Part of a small language model's weights.
Size: 10 layers, width 640, MLP 1728 SwiGLU.
Architecture: RMSNorm before each block, rotary positions, biases, untied embeddings.
Training: 805M tokens, 12278 steps.
MLP neurons of a small language model. Each row is named by its layer, matrix (gate and up: input weights; down: output weights) and neuron, and shows model dimensions 426-639. Each number is 128 + 24 x the weight over its row's rms, rounded and kept within 0 to 255. Numbers have three digits each. A neuron's up and down rows have the sign that makes its largest values positive.
A block is one neuron, or neurons of one layer that tend to fire together. After each block is what it responds to, as a language model described it from the Wikipedia text at the highest values.

L6.gate56:092099140134135116095143133122121160086099159092100130153164148158159104130164174171116099172137095132120174132144083126181103129111156132107093080123109134197171154111157117133167178108149128114133136114107119097124127157141117129120125134132124167130135111117125138138111149143140119139104151104147168101153145128147117106102135123116140118131071122127106126138103131100144130104129098110121179162144173132102142129142163122133133127150096172109127174140076138110159156121133104150116191148107160144138156116101140108148108156156153140130116108165146159158107164127133111147120090147122120086111141130124120164136079144090147116099104102093
L6.up56:106106117163138118116142133171157108117159149124096092143161136122156119143144145157132054147146133156104137158139086121147131124145123135137107068173105120077101127130139072112148122117140113105130166125153139124172147117112137165142116120102136119129126101114114121113117131165113138142157138122141151128160159126106153133108129097077158123141128126104121137118175098138128101150139116137119104105171128078138130113124138096065158094119118095117113114136111138116130110164144152077136200128188103115139134129068166126140150155148137111140114122075115145155149157150131153154082109136112088078164139121163107074130105119117095146132177127145
L6.down56:133107133156104157142170130137158098128121144131127118093179130152133128153073137132100096107094116113093138137162096123154146120127108136121113106124119105136107125094152084118161111162128108225124113139130110159118103136110105141169151150155154124150136115132112112120106167131123163169159160117148128114115210133139144138159141160095185170133149109141147101132141147145111133120147144104142150096144195108156123134121179175160091153131125134095131116101167125126098109108097129112136093112124089159108155121119189111164132159121105143135119123091140092134146123124139129115119116127141160118114130129179111095108132155148130117112157125144
L6.gate358:087103132132110136046142133130106136121137126159123102155118125079184095116127102092130091154160109138171170120151139136137113122125114085133120150093152135146144136106127136108156116103140114120103105125158130146169101155158120173131132125092139157095130153137161123092108095155168124089093149104106131136130092156125098093118121143107169105131090076132141126178126133169124160123169095150062129136096154127121092108144123136128095107152160144165141126132124057111116138104135099112119126175155123110086136128139134134103143102101136189138112126141122128113165129120164123139125135117092133117096151175095138096145104142158125120130131069166
L6.up358:154104116161124130161163090176135135168115154122117107103105104088154151162166122120084113144135102133093140126132154110115157072110135103125122161114142107139137128132085095147128137132167139154119117122126132161136120158129127141153117100112090099165136132161139112112101115151169121152123140149121135102122138153171175168125149164106167139069141137158093129112145160114105153141113112136135147077067152160153091144194099150125126165133121142110138141082118083140117127131183146099119150109148121181127099153183109124108149158116112173149134126158128122146131124128149142161095097124069125124123111137114130144125137161150164096140138135129
L6.down358:112124077121096147154136115169151153159125115125107120114113190102146178149151099090058135133151089129117157120141153165126060106160157110106116189111168103163152159123130114148123144160142094130099113110103121109149123156069124115155129118144102145147133101182162155163075124169148146147159125140129111104178116164099141136098105106117161129113131087178094153121119181152098139127147117129120124108104144192158104144142113152103147111103132165129165148123136102124134132187144147150101107165116103160125113114130139155107155145094147178153107133139160138107126112121127074140092152091130092150130109119119108086101093152110130110118138142109
L6.gate927:085123091146112107130151130154140147086105141138144115139149194136097139111120116083175145144133092148121121133134133108150111178088163130121115189140147039106103133142120091131118150129111092109156128118123135135171125160159134115154134158144120100099149123092097118129123138161112106118142144142165114109125133091126121150121118173102108096136126117114146129062125079118104151135157175117119112114156135146146140120104132142152110094127097156130155130135121109121128097080107144149115144109080170127160145134109141141091121146127082117096138090126113107123127143136120098152102105128095130087122141141105137161115136131131113105075150126062
L6.up927:167140142145127166100109119115128136139149197115093113099133149164140157094123145150133140110142146137145136147163122141134144134149137162092145115143123163150145134115141133142182167126112159146143106106110155140133105139148095158146107127103133151133103143116151113117154151138138137115093117152105108156132125109169156139091106071119157110142098096137140110162098126156124093144132139145090101140133131126153173164114101158137160095123121116117137150132125137078170122159111162125133111134109077147098096145153127174113116096084087166132150100183162110056118143150087097077131138079121083100125105066127126103137131149146111182168109121158
L6.down927:119090148144088143115093118127123127165146135106118117122124138146119149125145122124107160132134142141125126091164151134145145134097105159136124131126116136151152137127141142118167117112118114169092120146149102147135128131095147145109124151123117141137101183168154141110173129119169095117114155143154104106139119107175112162092142116148120131125127093128130111145094140129140094141132134142126116116109152107175137114148185143102119116144161115173090131113105113139141142101121165106136138138124065110125081091101157152080174121114133124088099148126106168114141062102119126111127169113102151111158130149130104131109112135139196124129146158182
L6.gate1363:146116155140119162116142106158147110121146141127155116135090128116144172165151126145110111145124127118124115127119153133122159117122125126155136121133126159117125142132143135119146165149144129144116137153125094142085133143095140142107124121098124088129128105138124124179121092136106126144130111158116122126101117191149115131138095143137125158117139119112114134125145146185152087121093087116136106160131144171141083098153125163078084130133107108145177136172134127114085108144136073140078143092132112126174138130119123119110140075127126182109116131095107156091129138118099079151124113139136171127106121124134145139092138121098122136152132142132
L6.up1363:106125096174104183141166113077147150125098095132136181164081140153127122117159111152145113132096139145087101083109149138187109128146124149086129174139153130159142118171113193104144096145103139125115115124123121179124127127124137146092126103101182125163105153117145154125122128130120141129151149169095101121093124128140163125135125204097138133137060107134122093101148139127103129133157116086137148129141121167157147147140098104083142091128095125111149130096123130120081133123165124109093137095129103139112158104161129109152178127133119092112081085137181102135115133117150150158091152111121145159143102118148152172100086105139120085142104100144
L6.down1363:151119111111155109077204123137125148115136121145122122148140152126111120158115122158159124115120130113105102171139167114120137158129143126182113148126098117113149097112125131136119117144125109171117106150137109145138124139154096130089152107089184088160123117125113130136161121080134150153138133170141118150130146112144131123155101147148133185140165142107169121134172130171130112177147093136125129116137104139153157148145117181105095113137151112091160105080152143167121105122146139137161086103146135131074135108164118115162126128113168158175095117143106123076122103140106162124157081124054164135107121142130116126105103086098144129121142141073
Identifier number separators

L3.gate420:162109139143117157144104122147142129137144091098124103082195146145066079113142139121160131141109103126110129110175115123176072079105118110132102150098147141168123126140117080135125120115171176122138114124114139144137121131143134158079175148110157090107110099150139113153107107194147145109146118122114122101131146110163125121125146138142127134122119188164108136135140081123103096116122109110106087113135138090129110108089135116109142126098128122115149132139161126113106162119110152158113133136113170114130114140163095156116129113103167132112118123171141099124142165132147142129107130150114123111143123107088140076127140150183167118107121101118
L3.up420:121105122145129108117107114076106086135146111136120130134124140145112104121129146138149108136123105159120145148160127111128118132121103126065133123159110114185101150153085128155171117083148140142096139086122186141130119144156164144087121143135125100131081143142174105138113131116157085079152119123084132118119162098146125121152085127099127132165153152139124110140121108169100118130132155120154167108146095093103097172097152132091161101110142112083167155146127157120083133091166157128162123130102090121143122094161101101097062157138122179107168118168117129129142126124172160159127137130088123116128097094095099099186120145094153120150150152152
L3.down420:186147112120108102163117127132110073114161113142156146122141128122094068109151155139109120130109080125132108070161106108158116107158120091113099132110143146138124130148154086068098100069149115093142110146178136154130139129165136142105151179145127143118060087124121140150131143142113105083147168115092152136125138098162109123135176120112182122104106110204122105128129079150149110130095106167117102133107095136105125163121138144115127116093148155082126146149136165154100133107099134147171125126100136158128106160126113132113106117138144139111143144147160117142143111129140145107144074105148139114126130129114132111100068135126179106126135132124
Time-unit nouns after numbers

L4.gate638:102131134110115141127122103159137134144121143099135146159140147120129095146108148120085088096171121135142115164121132132144179167170104132164146156118114155115135148148121138143123116140129101090117087101106138137155115078130131149110156111136149102133100110140147130103161140124135118134117123177116159132102115121117147128135108107168117115107144131131152127143086142103161140121143106126116158179120107110171164131171117108154114127128096158126086145123101140174123120113107149172127114132139099129118130120108138136115096096116124104157149153182078131088128162148147126113102096098162082117108101111131171129099079125145142111117104137121
L4.up638:125127112120144136075126116138148114131142144127117164140094122128125151077161146132108108118137168089152107129132086100137156173128120072107118118109106157128112143089087170133097161123099126181108088102082109180130066111107174091131159121144098104155135150095158139111141167119118144095146152129092108135151110134118111219129161107165115163148151100136170111144141113142147080187140173124156130145086106143110135071142097119143146081166145108131144177108108147142150168137128129146140130142099106146157100123143157155164112161148120116148131101162119131118135139083186130134136126129089134106155104140108152114104118144145115137156104084082
L4.down638:152093107169115117138147108136135156136127117109093114100107126100154137114169134102110117147131136121116132107119120139108139143104177137148155115138123135091139139100131132118131132113100127097097125143158141136138131133117157121127128172078144121143129126111114135119129097074167170101144153134118142099147142155135144114133144095117147132113103165098156149089121135100161111106124142120100134122115099146139104169150152163186117125139124173130140104127126168118114134112102132161101135067090133113146136111126113139130126108134092122147114147084122097142095125127153133118149142131104113111149136074117130122143132130082100113145123139137
L4.gate1179:096097175138124167144162111124139125103080110154141122105139119136159122108166108116095116150132125157129127139087136144158157111095128143119150158158143107108159156125147164164115126073118116168158159099128128153124126115111107120130135143114101146126078157125150144169101125177122151155169100092165109171087116119107163170153145143140118099146128151132125139136086144121107150143114148151141126095097137098110145064109109135116125114160122122101088129139144159140131105135105101114129090125151132126106131125149094129146142181129159113136138117124069139123138142126062144144077130147144101131121113116145146106116129135145154131107124138146
L4.up1179:085091148135170079107142155113106119100103114085153091134162125142177138142136114168133133158134118147115133132105128154147152080096143131093136138171087090147110135136112098135134098129138116132083157097122141121135149152108128118132122110200152091162144157127148101123149133136171128104152158114121126122113123132158162178136118118163107086117147129101131131127115116114111134138119100129112132142098101099118100081161098165091120126153082144129094135143102144151144142143125130130142102131130094153153163089103107119146107145113128120118142051140091157074161122100073164125066134108140121155111140095069176152095108147115118129120134120143
L4.down1179:094110133126164118105162138116094116144083122127140134119137139151134141130100158180117154103141152163138121113103146100187137126126169124159128183130110115105113128129098095099111147191153088168081113112115137147134113111080193155108150159130153120156142142138144099105128147184142097111141120119153106141103140127112115137144123174082115081143157147136132153136127150140107153125102118110122134134099134130148101095117104137090121118132105154126073132144127127129132128099127128131137158133145149140136133115107132102141124172135136119122057131103104147129131072156109173145117122138130136127155102166126177139124089125118128175127111124091
L4.gate1465:145146135142128146114124134177137138085135117124133094137132078136126160108149156127102111144177131114087105134158147148138127102147116153119107121110093093113079154152132124110141138113112105126108214097118092104090138124120159168158110147122158102165133140134142133143129143180096093159135139139166163136143135165124185125172148119164148125117140140116145113140140085133157125157093142177087120184108155119153158133090101148119122118139083157173163113152087160136136138192164103086126116144115085101103131153129135103184126162112148102120140120142132123154112105114115135160123143118144165126126130122131115094084130146118104147132128160148
L4.up1465:149099112129117159107155136118124119146125152128134155124100079131162146131115105150095142125091101109120144106101141116144131146098128118109110147163114113148112139099139087136100112152125105160121157150121152114090159123117131143119123162148153091120159163159124130110130141126110119133139168178123084131181120141170149118157138142170080141123115149121157082099121105100144171152098151155123165116151159155138169159152114127124157152138110164147120119096133096091150119111124101124107114126138108151123116104139131166153153124156101097147115131102112121151132120137046119156008129113107080138140130138110130140127156162094128137157109115142
L4.down1465:172178105124145135097124103091109074130162140142102125125166132162147139134079111142167128091140076160100157144121144119145150138148129090121072136167116074132127124091178145142102096121103147067159104141130154108110153129129137129078165121163179085132127135110105137131128170138172132108130106143159087151130112099138094119162129126117141123154121150085138112137140159159157093139111123158136121168130109108153184140100130120118133113117101127138129136147148150133144116148098103131095135130115124121141159077159115130141093131099122136071094128108116104121143116135091135138139139091145086149167125117124125138133127151110143147164104118153
L4.gate1634:156113136113102140110110134122114114139135133151108144124153127155169148151158135104126121131152142123129122118127101145148132140126106174111137178136118107117067112140169132151088097139107112174105115110145166116114116130135108126135112136141104116108126127122150183119164164130168106117149150158118131142102095129138125110168107169151127133168112163101173120158101107124112086175117157155123104138125191131127153138110109160139154169138093152137139092138154177124095169104118151081090103116119116082138113135117111133099098120155125110097077081098076151100116134119120116142060140084125141120116087119115149101100133145116126111085115115132
L4.up1634:116118105112133144162110143120138169115154142089109150118143116133125163117168132082069150129170133122088146111179165128144129123154147176126147117123131111151107138176140104146129136115096117151095133135091157152150101120124121175128139113141104159163086140159152133132141121129112118120148146133145129112099128124118123122163149129170069113128148120145137129118103107143088128150121082113147107135142197064132126139102105140131142155103081133147134118125110143124101142141091106104155090147090106140169080108135119164141091085124162089157115141125107108107118169147132105143102120117115105120136103164118121087123167156138125133110134140146
L4.down1634:147152129124153152116097125142081082155146103130139115159177130146139111142136075105113093122140140125092111141115131176115099157120132116134167130133170087126149125108128101156080128141087143101112116083193127120140116114096153146108111085144106144135164164133131138123148110100167100113135116150143110106154040136151145144122157172104182168130139165107169104131124121115160121135074124137102152114121102132132105152139110158125121149109100131074117087123150149112112097133089092112132118112158100132115129123151128131127130118179121131119105108118135120089094093113130165160118134116137155150157063127147146101109182155125130121129118118190
Main verb of clause

L3.gate1550:139084171115211155091169166147144096149096165147116143163152136133123120120074084161095085154139123172108143125109143133150154095129138124143122113152144106151150112124139118139110124117159139145129135165128107136123126159133144102073111087149123092142113144162141096156065145151175172135150089130147121124073089141086097102120096132170134158107115125135115152178123079136158118124151142132149124170137141121134117076108100111174157106145163106133132063119095160145149089093133136125112143152142139118135140141112094148180129081156142148111123131103146124112151099095195113136121121180153147172125139129110148138119130116129111104137135131126
L3.up1550:136087150126140174089149133149118084110107168164095141097140096149114130137113114141086098113137146141157145147116128121131107117153100096125113168120127125124127173134150135064148127146102125115156115134133115141130103149127151074107145092158156120119104140136149135135129167121130117139081166106136128133101131112152148104152107115151135148138102114140088115146163172138111105116117142148130125125157140123120101107126084142126163161137108129127091120110119184128113135108145166087141080174150126137095155128087138116161099110141141140122150114119111150105177140079104144130101107103132084172090116173112147127155141111137152127141122118171
L3.down1550:150102159132141072126144110130133163141121101126145144142130134102098115106133074168150128119172113113087135104105164121163093140137142150120114157117178135087138083164115155148122174127082107173104111147137115138147133153082147100102104168144117124123112163158089094116115098125119109111102142130133129132107077156119145140111131124132146092130117134130168158131141128135132142101143105109126169140111118096151121079144119132138166108100117134124144152138094113134140104112106129128153109087162122132114135126092156121116147099124121115116164149130083118158124127116137128150155169099147104155134159104128126116122110142139191132145158092085
Activity and role verbs

L4.gate246:121124114142137114112143114078114147119142143107098127073111109138103176101127087137131116131104137164127151166105115113151122173148122134149113162108137122157163127146101141149142138116143163107133168096143108146137103132127136156155195122144114160148130068102132157157161152168123156120149123122129112115147143090117110137114126127096122131118148128167132137171143130119139145115131141127114108115123133098147161162132095141161138146097112143171132168129142135136138058094106122126094123153120093124160164134183169162106134167136139138161100131130177163133132134083129136177118125061138130154159080153099132145136117123147122118148121099109
L4.up246:163116126122118139121122122119128103132133141135135116162132105165095092119133132130112162158148181130071140085129131102078142153125164151138150131159108099132122117130106098124131126134124142152113096115105137112113120148110171118154169100134144141138118095157144171123160133096086074094135170093108135142141116159137168115106117132140105145130088093120125131122149117112144103109125158101172112119139119112146137113126166096144115111129116111135103135103112143132110157116133133118142151140090163137133119081186117111126138133171102118139119114123119137118143136130144111151119113106103113136145108106136122138108136096129136183091122112067
L4.down246:140095159118135185107114101131171108158128139121127115127142149133123099147124139132104113165155139133064157142104104165122090150099137103130138155107105136120142139148143082171117148164115153084130121120118112110080182133117149129149068129106180175161144127157134146122138152108113120104101140128127161132161155148088154143133102094135141086123101141085130098165156125125103102151146120166109128152162118139141106150111124127152102160101170128124140151094114111117146119139111127107137106103136120112095160089079091070127084137141122089129157120123101092121093171092122138118074161127109114092178121118125089083087125109125116139118080097134
L4.gate568:141119170145149117111094117122070157140124117194087118109133140118134158128122132085112147136153159123098098127106100117112108110138120081146156117117169130149085183095118156102148132118163166216112142112145114091122057100110084137152098123158167137097130104146105158097127130087134126154146151141142107139160133134175128120130119146139154104129164133103134143124135169096129122199127131142136114105111130150139133129108133120135158102137118096093112130143139137108182128145129097117113134124112162138140108167133153120138115124106126105139161105146129148108138155126122119112105148101082119097135147138137140121094134118091163123091133129148
L4.up568:136108138148122123076147121126117159116139154148096105095099109102144137168145103127110150164113102081154132106094132149103117113108157111140191118138112140150145133123162144102139130173152177066148108141141130125128118143145098130116122106158117142106103112137159111147146096129159099087081132135130111165150138122152100074103123145126164096137120145118148135085134121111106105138124131124136132146109129125112106109158142160141118130108082113121110146129137134090153115125155141132148152122140150092098098141119174148156129140123126122134110174122136116142163146100134109094131151113125119102130094137120115085059143167129121138083155136119
L4.down568:127092126121120152114107118096127120112140150088133115119140136105132186149144172138087090174080113078169127097119130151106142150080125110150134114148102126125131106143159125142125135130147176147079143171188149130118132093144145135099121131113146164165106104151147131065186122094138138134078107129112080127105101133139116119159132157148140094100145099096114124096123115120107096078134124163104083148124117101143109143100112114123082155091130121134138128142115120122101116080107117158125115107129125144094122112087099105125178121087129094100135140119140120134132139126164126141139091099174102153115110141157111129060109149080048107119116114123
L4.gate1060:120112126108141137113162108184156162142109168134092111172149130129112127169125124157118128116152113127170143114104123122144111095140103129109168105143133105154095160127152147144126113089110138140166143137107134131161095087121117169059132162152097145161139112142075139082123126149088147142138103149147092127069149114133137166147148160118138085173137149133130089144141108141131147107124139111124154116143156104088131095159136169102132135127161109121146076145109116075100102115126158144144143118159123089106148122114113166134122095126173150126165101180124138117088092133121109154102100126097158136093091126101099140095052145103149107129115140183
L4.up1060:096094144086113126124124133137098121143137095160140131110149113164113084154121146161116111187128104155117125094129163122108124149113099158157083097125139107146150078176111142091109110143107113174107138111116138125105126145108166119112132113112114115148116097124073116128093166091101125092135121157119080163162132105123117139151146148188154121118150110080136126070098111129134110099171106139145128132074089081129085176153158113081112058144136130147124153104160146141129153141109128147130139109095140123137115102113133101143174120160111120135106127114155166123132145129126115137097103141115133139136139089136138130089157101157131146144207138138
L4.down1060:144096133132143156110104165153129129145120126132138132134135145130121145099129173132096146168120138172168142109135134135062118142118152125171129109145106144170127092114107143122087159119153106143139134149113167154113133138165123141123159133138132149101117141169137095105108134120127132131140139088126132178126132114144154168153128137132106147151087133122110127158161157135124153144134152175114156101099125140163113120134143095139154121120151149129124146126107154106124034103102120136131130113128146129124093159103148133152101104121123129098169145119139135105120124140160138119092122112155123115119114131128115165117094119097127149165168119126
L4.gate1185:129124132114122138130112114128112121130103087137109123075155141168113122120099098100097148149154099147099129117161104134109170124137174161101114114077104115138082087128175133111142091123139162133090127111107122108153110100142101138119141130124101149098180129132154161124122148111091121124126136170151152119140105124099134079126132120111149131155122101131101111088142102084123126132143146091148143101124127088109173150165116182125101145180118113150127118127122067146110081078106131112113115116103154126095181117141133148147140147131144113121090147104133102111110198104153118123123102152093080143120133148103108159129118108091134110113126103121
L4.up1185:100153121093152135157150125150163107117158163111114129071119137138118117121133118187141135109189114151152163115141143121134122127129139117125138118147143108088139106119148132113065131165079124145091147128131144174102111167127071184095091123091124123166142120203107155134187113135156139143153099151175149160153178168134121152135112179138111139094104124150168115113145098155112131131095136146121122162158129157089099128140171095106169111115138103177139148143125070109107152127125134127111107117107102106120151140169096129080179128081104100138151132103142146114118146114167134135110104152100107111138147097157131132098085122103142141112135137126
L4.down1185:165133132130119160159083093134084126143100113162144122120162168127126125148173106111112120171121099146146103105131119136100161123134172148149136109153137150143142086148152105127145128133116109133114109159097114122115116129166160164111131105132112177134120139143128130141135107100088145066115101140141167107127131137107137117121146135063163135137114148140132080098149112124117150161103148119107157078076080134090081134133107151081093104145080140141083133124152129108104112121068159134146082134133114112096177128126105150100133144165158110114112151109131122091098158090139131074148151155145081083142130150151144137119140119150139130089138077135
Hyphens in number compounds

L6.gate61:136074091161107161116151157131095149118105135079116144130131100142143170141141146110126134110171147137067129134139125117148128124120124123094087148129130124104184140145092109152134142106160130175100137114123109169143165084097130158136149139117070069084135161127140148142132124189122094147138094165163114116138129112160177110106136156158135135137122145125144093130110135130137157136147116175146123124113164140129180130145114156123126096086157158123133136153122131112116142134159137105170140141149119132057100140125106105124088111121141097085164122182131130108139127111098152138124122085096101038139104098118146131131107154137149131135140151132
L6.up61:142100136120142136104145134152118176148138158109142134098116098155136141150119131144127148127136132151116139126144136109153130149119096107102099143116068125123100134135136105131129117126160124122127143146149097096135149136173143157129153129166121129108111107146150127165140110102104160120134151133128129141084145108120092148167073141148142116131135175137099147120164127101138098153088171101126119129103179106101130108137150117134135126108095106151111135131116132184158105127107096124138169124130119152109167130158135164085129166062122110112091134144099127088133129127114112174088115191123160181074104113078082105090132143155134092141077095117
L6.down61:128139109118130138117137119108127110076144149131136156113166082179135172119142143111141152115148112101126133149134127120116140113150121106173139147115139081119101099133138114122166114153128161104085114119117168106145165083093117135085159141132129109106098171114148123144139161079139139147137111155190107163126118124142094119113165106118119121127173170085128124111117091060115143129115120111122147142162087123115152153116144113135111112160095099052105167136138104087130164126154063119114141127168153137105127108127096146120136103115118101103092120137119148153164128142107130129166143087136087149181098170142105150144130159095163084138180135146
L6.gate412:118091162089175164119108110115101147120156139120108091131185113118154149104129140138110121142125103150083123110120116160125098119129130139109152129140077111125145122130187165137119120124111150171138103130152121132136103142129156140107111131077129150154090165106146118099149116107151121096112110166145131107131129164156152105115049154097121140131099170093117144141121146133146073140140163140144133130137130141132147111126110165189155187115081123093142142100115110101128124105108115134137112137154098126152168134148090114133107110169109126116109067152120155144134116120085134161131113111137134136143139147088145110142142151171104145149121115170
L6.up412:158140134134122150110125110130142157082077137148139121108136104164137132121176167144115143115142100130155143121130138100119125158168133146142129146170126120097112107176156139124102112109125100126131083143149134149148130103105117122146125118106158145131132154119151113113147137089152100112133125181137132147139134105141135101118066135116124119139175174124114119139099139156141120141084132130153139129115091112088146119117132136126126166118123142096114117159132138158172160107139153130150067161109145074101132153134110133172106139124149121103126106096153126110116133121123133115167109105154098151138098116158096160110158105144117124118134107183
L6.down412:142127125174140122155116121136125124094120119153147128161077110112136116136145105116129144138129135147128156091143171125099157164118163169158119108128119146165105092130159144135112083138117176018128117140121100153138150139133125149111113134179147150180110147146129155144137135141141117148103071108133104108142128105108131134158190110136128100143083137117143131139088198121148129160111132110123132164131096137125125050105109113093106104156135140111099127156161123120156111100113093091138090149077159140146121123121131127152129170117131131127112151159105126117141108104104160161167123093132122145125110125126136132124128152106112133135090146140
L6.gate1361:123120116091141116112127129106126130129126169094152134130128114112130130134114130112111143101201120121091113126134134128143092099116146203121105140142132135156141134094132127130132128149098101154119122091105156092136151087143192137119138122126113165158136113154119152145127195170126131099108094134156123114142106131151141081144136152104142169180117154130146118125140151129145093101145099115137104150088174147082131101103132123064126136121115137097156154143085077106112144122158089128114104164130138126086155163102113151129134114136160111101112105123136150079132147142114136143119103123121102125118113148145171104114111117140145171132112158142
L6.up1361:129115140061120125128128139140124124071152135129123122179128105112120121126091175143105153134168152168118141109136089153153111097097142133165097140165154132129123085146153157140117158146103107124078072135140102126130155140101120110123122107168091153163118097129140138124099159144152162093091126099167169087127100159109144141131128137149109168153152112119123136132111163135156150118171120078167137101122130103084125052167167126130123135119129105114131118144154130112134132128196136131175124135150145125127140137138108141125143108116112113145107096155141138128171088113096118137115117113126100094124143133155135116133092082143106096131143153149
L6.down1361:105070147074129134110133096139096114124133104091103135130149134095139123085083156133109147126145136128180133105131101112167104124119129113115105136141096160106137109090139135103111176117091135046064097117148104124092133064116104128107128162118143095127081131135127107127159151138102158159112142109192117131123124155182166124160108102122101096123100107087117114101113114126165109100141117113167166111136124091119110110119124145125092122101096089088139167123140095146176128127152162139148162095118131144101117157116115103128108118118116110138063141113116111078130122123121144117091177114119143115086133121148195128148083136147122115111106107140
L6.gate1445:130099106128149121144091124139146127110159153114100120161159111160132185119132118157145147138144125134102156083145140128141164137122161113169135107096152079072126102100126111114140097088145147159146085075137121123127167146108141145097139113132109134137120149142130129105158145160108091117149117141127090112152108104161126124148160127115098150148082101143117105120109100107122140129145114149079099116137136150137123127138150107157143161112094104100159130140064132117113159139107129127123146135138115135117134108113131131101090158119133100101136134182135125109139105118105186167154167100103194112093091112116169119134135134138113105124094118163
L6.up1445:177108125117145117153158125120112147128124125102170122106085115089107100177118139125140160170160143087158122139162171096131139108140134126090099144138066116093128117113135171141159146099177151136092148116171143133132148153138150134118155140133130101143132129126101125161118120123076128093110128176142152128129115092144167095122127149149094122090138128177127148104116107134108117123108107132133162099160138153089125147136070111115111139090154110125072119167129140127149152086135107145117123098160118085156133174156125140116105154120134125083126154107140108163169113141128146151077108084109144148082114100136161111150138101113127132154163109138
L6.down1445:141089179157125179157128097116142169155109101152116095132193083134138115107084153112118122087146097131111132127132135113114113122126126113125105162134138091128125104131124101158099147136121123120138131155084121140149146116133114126144146130117160139093164127121129127092140095147114120116114058119144120139109137142114110112166117133151143111101106095177097157145098120137147093108108135125176156153157129149158151130104120124101116103176165129131134114133142116080138101134143083141114163087107148126127121122100122105151101162140126171098148093089140096162134128100102125113149143073094134150126147117146131109132087142123160121132145090130
Career service verbs